Part of a small language model's weights: attention and MLP in parallel, 7053 steps.
MLP neurons of a small language model. Each row is named by its layer, matrix (up: input weights) and neuron, and shows model dimensions 0-191. Each number is 500 + 40 x the weight over its row's rms, rounded and kept within 0 to 999. Numbers have three digits each.
Before each neuron's rows, "fires on" lists the tokens most often at its 100 highest values on Wikipedia text that the model never trained on.

fires on: " in", " along", " (", ",", " on", "ter"
L4.up566:527485465552557562488517540543495512574512572412463445497569544502492509399473462522493520454489506533498550454530502455558583519471463500491541510501452457471420514501500466496433543512510534525484513538521500495498477525585445458513511538520526466542411529498500485526497494517506494446459519557542444492531518499481475549493495501501540446562546413542444545517430460511462508465462535518522464561486494516534491550440511438452528533494566493469607509503457451523432511418469463585485448419497426466469529416505497557486479508485512491511562508535474580556517485513461555508

fires on: " |", "|", ":", "it"
L3.up172:519453547512533561537468506525567523531503487531485494510525491487539537486447553477559504519541527437521515537483591523496465575565455510469465475529535521502514481467444537520510409529454524518486477461470550545466535487538514437511480484560487533484485491463449556536443467502494460471544511496491508619522436488483448519431540558472475581508466588443455525563532504460492571468515495450487519482490443495494427532529505543454405547510466511525442435512460431444470464468475541544521411507542557446505466552449473554447550489569457552519449489544519490519419473514516483485

fires on: ":", "-", " rev", " Rev", " St", " fa"
L4.up353:544524473557582497439491461435514477492525467478529574562462528466510468506542435494533561411489428534542507498560538467483479510522545586507552476516527532420452501487455491434523539549553457493470534520525518528529490479523448573519473471505436501520535486438500529529511491501481544491555522542470497513466460536456470455469552567540379500464513487541491542467511513496487553501576531546446455544446484524428458479552493469497491457498516414463530506484546472533502528407526455550508478483454541457554471471468539513549490540506380447439531496451580504460488513515518524527

fires on: "nt", "ent", "-", "ly", "ra"
L3.up84:427548516476469472497496528522488411485534459452479531539539547477497419474518577519507498518478549486536564470580483549570513532503504436374514480443487581522484509523476477458549473504527481508446517479529508603550506479543533405474488499467448480507533491556529521490525530567470441527439496511536483423509451511475470481566517525470486491545550536464477585564517558488492478524544538503475516524468493466515493485573483403498482508546468546480535482441459512439580496477485475549528617494466511462486493497501446482537487524556509509492506430595493493479470477480489418521

fires on: "H", "k", "mi", "t", "il", "-"
L4.up330:483490534500474476507463457559440453518552512489525509527528522419513570530462600405533552501571541458492477463491474544530510496508518515465454453543580521478494407484483522433500539507571530568510436527459509502484511562515517533531508475480404555484486482501501495526480452484445500547527450481468471444555482492508423521449523444486431524465541461433503446512460506549577472567442503486468493456480552488536471508505514528517610484498521487414562442437513511425517509494571532531498550553472504459475577586435495508479503529498498443442482541501530529513487535522505474479

fires on: " was", " is", " (", " Th", " t"
L7.up508:471583477534517485568520450472405487506490548541473569508475378469491531448457475504467448487509516554572562582531493525489501387464504504480553536513476471501518546496457484542519591583523542530520495499486536452530491463491564450429445536485507503417490583496514449494504480527488544537499468433481472464469548501498505525507551523584505475509450502519545475453491527522498524420475459482456524526498445516561473471531467455476495480490422544424509440522506487513465430485457486521453538468517508429516508506541554458440466548462463472475541439540457515495508479492583556519

fires on: ":", "-", "Ar", " Ar", "unc"
L3.up2:524496487501497447455433509457465499544462495493502491443501464476511552466478537496493493521555424550598544482488458479469503505488497510536471545485536511436464483502533424436456513542564539527510522593487479422521448557521454554509521554502490515584520485527579528567493432452434445483534470532481462555505481514499447442531496500539496468512511486460466558535514463510383552558518533527455504499488465539539529545484578437449546509522529455497447478482529553530515485518456529482466481484492428528529424516594560527501461504494511450447529480557534500485437546405517543576

fires on: " |", " On", " on", " After", " after", "On"
L7.up206:501511599497511451541535492588530521505481517498447552480515572456513500534511498517587499515439562434485558553499516545451626419467556470505461508495549466419521462501546496457494548572468550569540486434546503521523466453531472501515492496395571504476504529566462454502481545470448512505492473454466535536497432542525468525500457467503517468506575519494484514465535493497458440453536519472499437490434499505593507496493441488512472473503509410457442505447479504524533491460505430536514544486527469460530510431451528489448449526514518413467503511473500533579464486519502517473

fires on: "er", "r", "or", "ant", "ier", "ner"
L3.up511:531410541483539533495529576499557570448534464486478483568481468511525482482484522550483476497434501477465504507509558495473565496512447460501463526503562478481588501517531455487543496476509487553508467461483462527522491484505480561526502547465540439499515511557474493460603452501448524551428485493451457593490453556515484446512461428458495479489421554521549527429442507465539541424468505445530599479493540509516535466494553468479472507434476528559502502549479465527546551564511502532454529556434422473520457523431419516503542555499452425475501484478489530542494453505486443562

fires on: "ra", "t", " Ca", "h", "nt"
L3.up477:512490465451470502421534526464485539536491430454453553519499547509452461446502530487568456389458585494510420533433517418505504511501483461411472499479488429552462420578464492494530498518567538539560496513526521532530493510556463505522540498471381525502487530413614504503501503565476519464551442525513474457516487471458473535500462569447500523501485544497463533524489536518525520525460468526481466507439426548582455605551528494507505507498473458509577488471472491536518522556472510530497502525534503514461484532488485554500521513420473511465521506512542559458464528466499474455

fires on: "st", "St", "t", " of", "est", "g"
L4.up400:448456488500610513527520580481428479590550531457461469567451487452491547509544424464476463477541473528476515482521479457489518488487526518489423411553444474535452558519469496524510557491495541442551494534560578459531528501528395562478421444552528478509467492440502507504516538482502535542463529490478459515457472560459436480503510536487548477502414527547516537501519508466508552475490496484524526519435489524528418487479475475565496539477471475450503486479412516484482521601559497477530512517548531477471520510568508521461504503434431512548573498510480600512478501460487549510

fires on: ".", " of", " American", "ality"
L4.up220:476504511507530487499486474504572542548484420465516495499577488497512481476477518465428504489496549437563486497558459529481524509496480458558475551514535501414498498458526469520554532551585570503527540493531571497447464478490506455514551532537389431529502488507474465520478506535485482527410543474464464445523508500473541530486505519526550552483479554521543470512470522463436438521487485502506483520384519477522525473433506470536555491435478523462489553538410550488509556547530509382515459445462498560516531506433502510482427563529549561488418548444547483510505420519485508554

fires on: " /", " (", "\n", "\n\n"
L3.up110:562498452466560530556441472505471488519482403439571566539470512480488504472423484485436511506482522532459455516381575512524471511485511447540582465481533522522507506485496515483512464507543545571512514543495451484514499496420443531521505582463521514536486434532466435522476470513507472527595530452499554502489444470495480473486505516521495549444541498445497494513605541555499474510500472580438499425513498528529484533475522475489478471533532493443525570551448582483432461444401508483454477511558502535496537526516562581516502467508573537478463538511536465497511519497526555454

fires on: ":"
L4.up53:459486461565583516551454464512490527488497510448468474573454550504461567515569471460539450589535456444528536537462458546457467468518601501494493494457505549481473503470495568516513563512476507483526423527444525485538497475462511462463515451515504452479493603540553510521519504509433528527443559473474441521530532486427441517499487466463470514525555504501496516481512450559496474533518508541494429490492534495504515514501489476479568508534541460469470453501553519447547498407465586560459491526460480486479440451552529564520524446495541529521530565533498406492434479435401551503

fires on: " |", "|"
L3.up463:533503491526578422467441453492540561531464494499498505474509511479537602520529470551546454504507469500508609466452534494486579521487550557520429469487523469475527505484519485527526557492507492518494553499535434493518493492524498504504517486526477511532556447436467543541564553440388539485478493514509519466424486426441464492486440484483548443501529468550515525453517468570475494505478487509534477591413544526532507525533486481460491550491518489480554503448381523520543467480518485550436522578471400482482483506485539449531429432413543464510529487563496552481503482507468531475

fires on: " \"", "-", "–", "y", "lis"
L4.up244:490483456529489492481458459491491583510511475488494516550513487478423541472424499512436547507451509520488477560595528536521519512503451572553500455507495493527521512471453495465509513438481527476517534527486560489471464484472553517542502474503443495514542491478427578515443515509503499514493577506431495501491497457525474473510498605444522508573485448451485423470496449530570486479458534501505512419520652432546479491517646551500591508516519516555536490412519496514561537472477482487460502539446486517485493488418474554514503487585536522487475460504482488495432460517468532478

fires on: ",", "\n", " (", " &"
L3.up284:544493492489592441535565454519584528457475524502518561463526504484464552467519503438488528433453511503548477483505564415525512516492515555508532523480427467494447451508474569460499515470471548531488518449541532520462478581514422570515498553500507546512471472477403479453432471473540597441538515545488525484522445486526498487492526459473544490493516464475502490502483518535561557433542504471520420434511540442503448445521550473542538511448489496519570435500500563475445460433484468541438476506566503508552552503549540492604554488455548514489434454493471501553516475524521493506

fires on: "-", " in", " the", " of", " such", " und"
L3.up561:477495493512513512474477526431516546440532536466415564513509594458450489471406524533494484486453551481465456420630426522456508486454530509502481555496548529499542446484568477520476483459495518484598565522525527540494448563563516467530484473479469486516504479544446484465481426464496539502436591541521530493500501489527553546519451479512442506489487438448509519495424448464532504475495473468494446460513533508511477565502510499562526478525458501536572544571481565466581507424502495518581484472523539493516490561516534506476448464524483443481484517528539604450530497514499535508

fires on: ".", "\n\n"
L3.up575:594527493515532491448497497540587552550493487489493535494554497484557465543481500460516417492494497497489541476499541558431486497558477499534480402493532529479428478451534481521541502487460493514508488506534514565485499512472504432490487488567513517499483500480417451553486493503499513438505495438520501448568491517521474521502420458458528463468458453502554573537560482471438491477556464543474533542491521500541496470445513524412584521485451486497547393574416547499536491558578468463506454498540538539527489485377502532471482466462563523509472526501489516454473539591567562487

fires on: "″", " at", " from", "°", " Mo"
L3.up249:510531500533503542478546463437500521499488460457518458510449500540549500530563434512558521469578477474521552485454543537456541456474608533516533466527477532474476513438419516447483483486492491422500517510564501495503458535525446455536512490468444438577503526517541425502582506543485507429540495507374500393554493481623512456492470479496442484490551489533560551511523527516489535512472487478443459571452474516585482527523486524484496499480444489513531511454503463528421507550463476503532554489455487504482481489605510476497476564530559445495465493584517508529503507514487490447

fires on: "ug", "/", "us", "S", "ff", "uc"
L3.up571:519484487497443500502539504477540493551473542493521527508452483394493431413490586537570561509479438537578522460489506533512504409485552522454470447490562557493505431522531433547470546486494513484593514509529539484482434555552476469495459482463591512505511508521492458497533462516537504554481477552457510550408477500536496529466495531535492527476458529492455477443487507510494464511503449555438548499499441510597487520559452535441477554505525437508583465474498524490450541439538495440527460477495451524515571544486494441543473511444451499506501507562502457544517415557473559512

fires on: ",", "."
L3.up506:496528568472485511519462512553471510534486495484526478447504508585577476527421539523529428485490586572499502453479523473508506528492533461589490467501527496524456488454497475543518551490467555519555477513505537492472448473463467448503471494455468523517540511505366434595530512586467506513507494511493452455502516541505481572500482500481577484549442478536496555464475502437464558470556466487477497522512541472574546483471521472550562565480485411470559525514526530466509520502559377483493524490520469539439428531538434492460429449506464511537478447481497450520529538566473498451

fires on: " by", " the", " of", " with", " in", " to"
L3.up382:540455458563554519457512506470544555505471479537455554506551481456583497499487564477558464511517470449471459468561461618394541515479446512486513477478509556453532493516527543579466506529493518569517522517544480508488509512491527497512428459516494451559537461487421534579476487485532512450425529446490550477526430547509513514515427490420534520515479435470464473595483462468504485484573498472504500576535521495494542480475518497472503509504495525435530485549405493523580488551538515425503467518501524511515450469411514476454467487434558528491536459480467469475458497592521480519

fires on: ";", " which", "um", ":", "zen", " that"
L4.up528:455566494530501512495518481484510535481482499510504497474537566575472467517479502486510562566459518440519527485445507514465509574543552555530464497480482498468478505485474549541544516474504457536548490534465549510519546514545491437453525537471481497464550441626437487554485483442508523543464550505370506488480513542510477487468493430428521512528507485472552545529519503565545485525536504568479469434469523477490519514430441510513479455509489462491565486579437443388522505497564457442571473532485555494443470425484480489444537394583486525492478516498513485499506453449577532501

fires on: "|", " by", " |", " from", " between"
L7.up176:531490485517549520479571482461563523527564502522471480586528515540461532473541531468523488553505501486515461502482510569375540487545517510497505431514423558442523527491436537511493521505521495542507498508451560519441445477509448463501452589407529442508519517482504517381524485563450390476488510474473457543509422448450487511506523488487595516575490431558552535510447455541471531523458482489507515498506519495549453482441597503490454476483481470452465511538490432473506467512503511458512489554514537539474513585574482560482494503547504465455521551505506447451543502505478472488

fires on: " home", "est", "st", "and", " highest", "at"
L3.up204:503520531527478526555545420582458555551496528565513525513460452477525475541484455451473429562461534466463441483469488432502501493470559542576500451514533459493465486531558481544512527466546452523521462489503451494546545505462517490429483503451517541527499551468468518493505481489508543528500512513408496559511512462507495494549479520491529573568440458511574463512520602515502529433449455481565453521482419563563397520451526467565413511504483477501411487546459459472532512581484530456514488524462516464455463536467514511516487457395444465488539502527476474510486491547556524514

fires on: "-", "s"
L3.up512:525515537472477455459440473480480516485461508488487521523458499493555478536498517540474456481483482477489504511616515438470513428440541482541445508479451521445567538512467576500519519517556543514518456529489464537456534522516460513538498487534461520473523565532573494444455503592503540512441464539478478478491550522458523458603485459477471528502538478511524505464512495492444456417492464429491479446474527477575499520550478458495517434501424534461511545551574528389604581495513471559489460477473523484539569473505464497559559504506600467524504478528517554525413525466472552477

fires on: " is", "=", " |", " was", " Votes", " %"
L7.up230:496503461533566395522470567440488508416524471461463532604428437472461560486437503492464504507539556392531563530478544516506481464452471463568494520499526536439542564492482452442528474558476534532422470486473564467482496492500491551476446494509462536460558585544524512462549487490526444460497502523497550525523520465513530466553482531542505491491440523534501491487530479529510544512494526486566552438590413482488546581507573528491489448509475487511418441558459437474453542521484507487480538495462514456467490534452474454539468503530472491557484499499454537479525507477491573479

fires on: "19", "ib", "si", "ris", "so", " his"
L4.up541:448476493464456490501466529449489492483546485555556495497499526411519636480543457512441504500526546528490566490494489469500515430587479503528550441465515515510543497444504460477449501485553457393472524527458477503595513462583458536510449490510523493518490521520479496512511538531433561498430519445480403573517491518467423450512460518464568532508472486478522454515506467533523524503485524554512522499494451538487528542550406476480511523472557511549497523454509542539474529555558480478516464570502509535539397562510516572462501490555493523491500451493425462527419450551468477489

fires on: ",", " and", " &", " or", " to", ":"
L4.up331:536461440492512434476472531501544509510478514575487459514498476531517440459498494497552475463438459524545538496477498573475574490496538507433551519450472552420584458499455536479485538563484538484480522469517524523553531506459452538506498501533512490498442533394453482513478497543474513468544606517487504525490476436534424410452544552511507468520544492494406486486490535521558481489477527530495469511498495493508570488485519544508553543575498514428478537457544494488501517521470397593517485493527496546530485483524424516501486535435531477505495488465561561529428604555448576559

fires on: ".", " l", "St", " st"
L7.up369:437461563489496445510435501509495590534513493494455529492492483475486531515509462505475461429555475625497459505495527486541501452493492501460471541504529493403444524460532475474503579518486498488497463606495493502479479521464545441450526480532503533480450446487412432522558472464505483536494544480468485456578504470482491525561504547546545476565475496542558607518498512549542498543566457485493549467502543490534496487521490433562554547462472495487533484501575542458495533494639484485516458480482517466428502424474528477492471504486523490448477463497451507483527457511577494606

fires on: ";", ",", ":"
L3.up559:495558536526549488552499469446420439521472517482542491494504497513474499510590559546480533564464523488550536567469444459473508485519437529539480505489454481500542477548418557473464551550485555483454445535490582495556482447523495441498485565521491453493417562596486519560531528445454520480478558482431495487567520539496470485467503446469474519534542573481600507512498565543498527527529425516486489469415465519517509463547484455481520484506430538517483561501514532450501484458499521490473500524432472465591450458509456561484489417464516456446508417540502508551477534522469488490

fires on: ",", " and", " –", "board", " the", " with"
L7.up123:480469530491590407447500535499573452378519515491559490463466475531539511497490478471454472488431524488521464491503485518459480579494611458395484558539489498437528551523482543437531506522464514464542496482473551539559500576491432515418506470511499560479450518525438464475514544484598587456449530507467504473488435482523469496553566522512538516488501519483468475545458567471602554521472499521538472506495564478513500476544522497503487431483477441492452505466571478476555498542518562474538470519492490464469490497486472548473486514514409510503463500512534489419542542514491478526

fires on: " at", ":", " |", "on", "ha"
L4.up242:450529497530506443481530548477466458548534493414469545500488539459493472571539456519536531506560578430520558554443570576492500550468476530552388438484485547471497604527505465531508494480505490475521500487526546461496473481538563482430577418461492479481522499514500494551553522462468506485500457439392523474559465515454505508502489512430481496484529508494456547533524476533403530512476493525509507543440544480545508439495504517512555496479436541504435439434456469524540511478499455499509453512430528475497510487438500505443428497502521475481551537552512476530435531608469523504

fires on: ".", " |", "\""
L3.up184:454493530509495484500440514526594554557540478508475415472491504523504525489481480489542427474445475498398440452531500523458461525499546519546423528512453518494542531510413461481575489477512518475531473501551515515479535509534535458522424520553472429505520442485489546575518425559511496591470549477554488494478442521496509473530429549449567500567477582539565550509486477528494467502517442518484466539486438502543489495567444428483482538540509438557516500490418443480573480543462527541481442550526511500508473505471521434454454554529585524488456499487461537480514548513519512458

fires on: " began", "″", "°", " continued", " started"
L3.up531:541495485433473499535476489487481462581632514483471521483475500492426542533497385538499442507573503483515546501557532503522499484593513488528441490445497544430448463466498544493471461558472493546479501495539489425483502543484529470548464528498474431552508444509493416586570551563489499569536551507464477463497523399574531419531473500488497521488498530482525524552470546534496477525523429492537501491438467470442565515475459458482497487459522518470515539546496449479495551484431435495549478534525452480509517435533562439500499495498560540473454452572519494466517509474549512510

fires on: "se", "que", "ze", "de", "ce", "gl"
L3.up447:551526562473465530455541521545528549536451458451476547537521510560491571534493488548496553444505536457558522460493455499552497481548408574463485469472540552469425517508578511544503479568413467604461420474459430504499531504486572474451442564465536463505437462512501560544464466529478472493502489513450521486493507445560495509496487468507447470525476512457457559440406532443565501554428555527451481510487486472509392565491412523520480486519463479488502528497555509471476474500531526496487516554464506486543498502525557564509452502543497555479507458530484514504442495470483495545

fires on: ".", "ss", "ess", ",", "iev", " opp"
L4.up559:498566521535511563540466562495538547503507476460521488487498484526460515448513563445461447479476508494474510508528468517483482501521593509510580470528537515483538457512494477534472564523477575486473470556468567596490463520556492497437511491518509471525386454504547477512508496505515497510459545416445466467600461554476469527473471491512485472483468514550552487462482445412462460513524483568522479492487438503591425424427478491522485397619539496461505478477502527562472581480489456504506493469509447515473503538522578560523528465439473494560506521540459465527491475511475444467

fires on: " |", "|", ".", "G"
L7.up393:499520553514492450543484384473569500535498417509448540508517538488516524531523568509518521473515516480469576481440420497431394547537450494537475489572562499476566550496491491445537519583489534516455501519507488522607496571442481477556460492572503556491493505495548504477465442528509492506500475509457459527509436458560420508475484556486488545557480556515496455514514520515437514504468440499532489495408522513604500504442500504514538527491490419545466515462465497428428515440433474472476508488562509531539483480504472488504459512535462478532523563509486532519480523467541589469

fires on: " |", "=", ","
L3.up211:542536510540595470502525459488534523441510455433439513474547478477479499561481485476515459465506506505483513557485497470458584555506528532481444492480464558518549487431444525513522558513464486562572461515477528589450576383454519470543493460556537512512463474527430462520493527480464505394500536454578555465478527483473512528533453477470549477467526465532566554540527446488415538511466474450542477532516453532547482488516491574530502525524467479460512431503518509571586413476485536460518511494494508539515500468461500436480459426433559518473426475497509491551506467514515526513

fires on: " W", "r", " L", " J", "b", " T"
L4.up537:538488470477543468524479526508524452418518450502444415506535527428536528539545460542410535522479500463554493473456446541465460456487504564475493477477417467465531535465522495488479507459509500535520398525543476488522548500457519535494513517470483432505543527562475485469465523479504538516605506538549469504543494565544520518412523537487481448500559476514503557562499431480491490513457441496490476524506476491533580518525514482464479514501451478492553482437502576502529532583495467444523559480456489406443587534505544467480486454552596548428535514468492483491403521513424487504

fires on: "-"
L3.up286:496541479455420448532490481539599600473504539500465521549542525468459510519487530460525536471477498493490500506573477477469494456449517491518509496549459513447532513511507498508503486417530547500502547463514501505490507563540461432500490486486450613475467529525485477457444480574572574565529556466496529450501510500516484464605525543433474500536527517477434468551454385500488476498497599495474522439554525397549504519500494499536488483548565488468497504415538511512471561525501429554496509451468428518444561518465502526505483512476483537492497559549476467470470461532412508525

fires on: ",", "act"
L3.up116:504534534514500437380530521492477515483518492435433502517497541507505506555445570499448492486522513481452512476425575509498540491460518481469462487463560465549500457592486517626492482515495484540501493465481468518536518564471452481437471567449460503594510486474463475536533480574483545489515495453462614478526516486460540495493558436511548506487481469495518513510496549467517452462515487557499475540493464493507446531419476410514473482525472543503489538475456480451471568504485482577577508511525575549542463491567495585473534463482548471461448495467503503492520434599466528474

fires on: ",", " to", "ce", " Science", "ache"
L4.up106:440509543525459449470491527460545478525557477550513473444486510469525482529466564468506454552537498530492495494485498534497535474507423495401438473537549468491472522538489431537514536531545566546506529524529481462579505499566389503496496557445512490560443506499524481538509441555493508448554497463488533531524524512554462548551517544446468522515462503482492439425492474467446576479476530538500439473506397450519356497519481482507488497494425528450525551542501485526466477518592491449485511535502519489523545515558574534492537480468473519488542512452404499524410514559509484529

fires on: "-", "|"
L3.up478:562446496496530567450536453488503520511474465536461537546507509526561509578474533478548502545514451510487508494505517523502444503519504439522498411511515552491546411498528522473536541512527474519550540505479489509521462553520540475570491503515391498477466557595512537477486564498489524557472423591533517525513452442458461514488488492440403467506507560442566462524445469473433414484547525439456589449496500457477531468468434466518404460567500554467424531463499513468555513514468525504498525530481498487474518576510482530466517540510529439503534517493457485567537522531445466456

fires on: " |"
L4.up290:534559501557543517461537526543546501517537489537444519495489512503481474536515459501463515436516493431493617421501501578503537543481585538523392484484516495504517490526442441516543499499441511483568516562497494474491565473574511437503487504507490471466494513433521503504509548472481494501488396498468566500512527453517495484517463512470494450549453468465564515485522508483426451491405455503471533537394516436514497480513552427463515488458502549426535479455465483499500491515525491547555407479485508472504540453486495478519526545518549532486473602581490487455495498632526519484

fires on: ",", " under", ".", " than", ":", " to"
L4.up66:584567540501484524518516506509562505504501485543550466524533400558440447536492510509486430457543515467478523480495518521464534476423519475538474513504531540471505514561511512462504528561450554520529499528510528483557483441559437497497469497533488504553492480503472545466457527538537493520525601512545448468535491551478484537544452488460574471472461468500462513462534548484470493481486468509491465468534502525509461482420554485542554397518496512438511471475504499517479623501493551431491549494480432485383484512436521456433500512557511536507483511436525473597436487543392428481

fires on: " |", " (", ",", " started"
L3.up153:549478471523462493509479435456537467519529500516534520527532463525461485548501464464473501397521472521511557584455575507482476503494535512544587576484506525482528449477432489537491478506433552526557391432492467515555549526478496537516438467458547468498452520494497539452446518413536517530593496633534476502545470461534509464481544521522549520493559460530518511467534543579431457476526532540571461503523482495509489470498536509538521531449564542512471466443449463503497468449474506486535452563509491497476432519539519462508480489501580576470511424459510519524424506519494525455

fires on: " O", " W", "end", "ist", " T", " Wi"
L7.up15:501523471518511477517566490462486476487458494498505496519522501530445459455438467510486552488523487483505443482481510472477508541481566549452529487470544463487523546444565480483505517543557499377532502482563567597471477537465515572567464591477499558512500491457477471471528534431524510463559583490510464524438502477549478570461507516471484454533553492527513489539518417480476466553424488470481436486559462519486436469507558510543547566546451454474523484506428487446493541582504504464566500607517464559466544483513489480485464547486511499516518515460499508385405508463493527514

fires on: "y", "da", "ua", " were", "er", "r"
L4.up125:473486548498502469539518479420541520555473508488534525521521503498458572465486431469479505473538485487565564469476526519496556514479481511540528498508589481531539470500499434503548558522534542485456462573506501483470598567449424487482488465570498530435538445565523482546506558508492531501462530483442456560509432491510518472509419495485495463508468502501482511518509493476548524473471413531558486418500532493510450525485565469446497480468481484548512556473433519607537528514509428409478537526523520415458368477456478566479500490455446432503504575473531495517523477472556493492

fires on: "-", "it", "–", " am", "/"
L3.up114:451465588480532497470453472484551519460511488481509549432533559453561565476500511415529419539421422524512530545586499540472470515529570481546559532502488512517471464565526518452550505452435547506479535499456516532474482519503550475523445527505401495532563490504472498518571467479501487573519443510465427503516452462495496513490508483554506511503551508506507521511463448515403473523555509483518558454442494429506437541529476534478452550494546481496447508551521517473528489536562484511472497513496455497487395593524496535490430503585448459482529425566506492472549468484534546516

fires on: "t", "z", "l", "ey", "tt", "a"
L3.up383:566386506548452496439529432442498441524496455433491494547557390472513573526509422499525522482495439517584530470406445531502510504593526540467470502535537472486515509477502511480538482510523452600496451482511537515590539504509497506483458596454522483544466498547476459475478461518449453545517509487510492538535441432559519501479490513490529459527482464464479558567486510529480495495495542485477522504495462541554502562467490501597484520497563481436572532455508464503510515555486496503543552474461517545526513404534488454517515489512501509486422461488564543448498501471427468520

fires on: "l", "r", "t", " ("
L4.up29:490458510495503515512452505538499478519500460441485523584513419507522509485494484469455488550544513461549559491574534475488596550538466478427518499534547560518529472548575484450517499478553486508529474473453473476516498497492494536475485578441503452506529465510518565531506396452532570454532497580486384448491475480502472539491430584490530521500468434534439544581552483512475534489490545497537512525483510481479434566516545489529438458464537484504537523555518483482539518514540483486527489483499511456412498530432588379521551534474490532460450529498420478520515503502447441492

fires on: ","
L3.up82:426572515487463462488461525465582443516457496519524503485526521525503555506465533485524452540557504442501540459486537495479530441481488452503511530472536532528548485524503505583519506476486492626512486461481479497456554479482434511519569487423491562518527427551482460573546503495486609524531548434508553480531476468504478499476490445480524523477508425445408550531530497550467495455499467509428514500530545440392521526416477465566445471524458533496463546476460497565465548530521504526512479420454513499468488513578487544521482456507535510467465504441519494596530484560452492483

fires on: " exp", " Def", " conf", " inf", " Ext", " def"
L7.up552:488545472489522559496539525513518506496438495543489566455470545434463496455545480537536493491444441510468546484552513473531507509499577428530495465483552469550481500453474437470506529561504478478592491526468519481454537533474497561476507421496599506451529429484508525476549560540515483595544448521459446560508510500494488533565460444495405495458468532525497494533500504524560569556549465544540499467500456473473462532509518516522505513542435493351443507466504493460518484555459558418490549469477471462444490478470461519537518493457437540515517448508529567531449443532470448498

fires on: " to", ":", "-"
L3.up473:568522493586457529518532473483527528579510469488472576543514554555518493510530537534417476467502400479558450468410520508461491480441555507485514464478498487462523541541478506480580507538531528489463520481490557489495454450483399508482504470412503487527530403479480478501504434508467498542456473510479516532495454543440499516532461489537470544601534546445470533499545505582483522571506535492415500441542489510467541500423527493552522510535498528468518481535481422582504500562473503527522475536518507418535442466539509516507562509489508410459537444463502428507473526473530552468

fires on: "=", " between", "The", ",", " from", " in"
L7.up39:595436507525521460447497516534457499494489467474430471525576484536462539509455534442539523581476517543587523511459479607480576432550515454548489540445504451429537552489559490459484512544498419518414470491480497531488569536555477508461510437504464498544494509518465434461524512492507444498484548489511524560439463452531393573546495443517515484461513478505530548539532498523497491420467484495550509509506490477477515486461549463526467441482477494418504435534491505434501509470520487468462525535471507481479502460498556546503413480499492475493483568388542519481522534515437454479

fires on: " his", "c", "ac", " 0", "ra"
L4.up444:412544496500454516501519531420468552542527580563451540578465522466511498512481520467502490488555489538498493492448499499494467428452447510496460531553478468509463510481446575425480534425483517412558537488557541492503495540488525559483502478506505503586575490496500535510483513529491493475455476516507504442487468550504514463476510467474547496637451455538525520509521584519505467483471447485512469503551520532519524473452494498570535517572446507535576525529485468491498463501597488570430480568557484464487405520414484525487440530510411543453489438466476540525517468466526515511

fires on: " |", "|", ";"
L7.up289:506530452501526466426491465549491537558400523560488479500585480504449565486450535447434482474444474491394541539527518536476555495520478501533450496476481502540511468585465532526558477471531482504491519494504465542485558532482487434514511421533464521424513603461502535542518487466468490469447467539444497542496541524519476483506442542532548493479500487453550449550449525527476512514497494496533472507429450550540559464509506498538461435533493460540501460471467503469496454383526433472486465564555489515560561471500525504486472481485429515580571565506481536606468527517527531498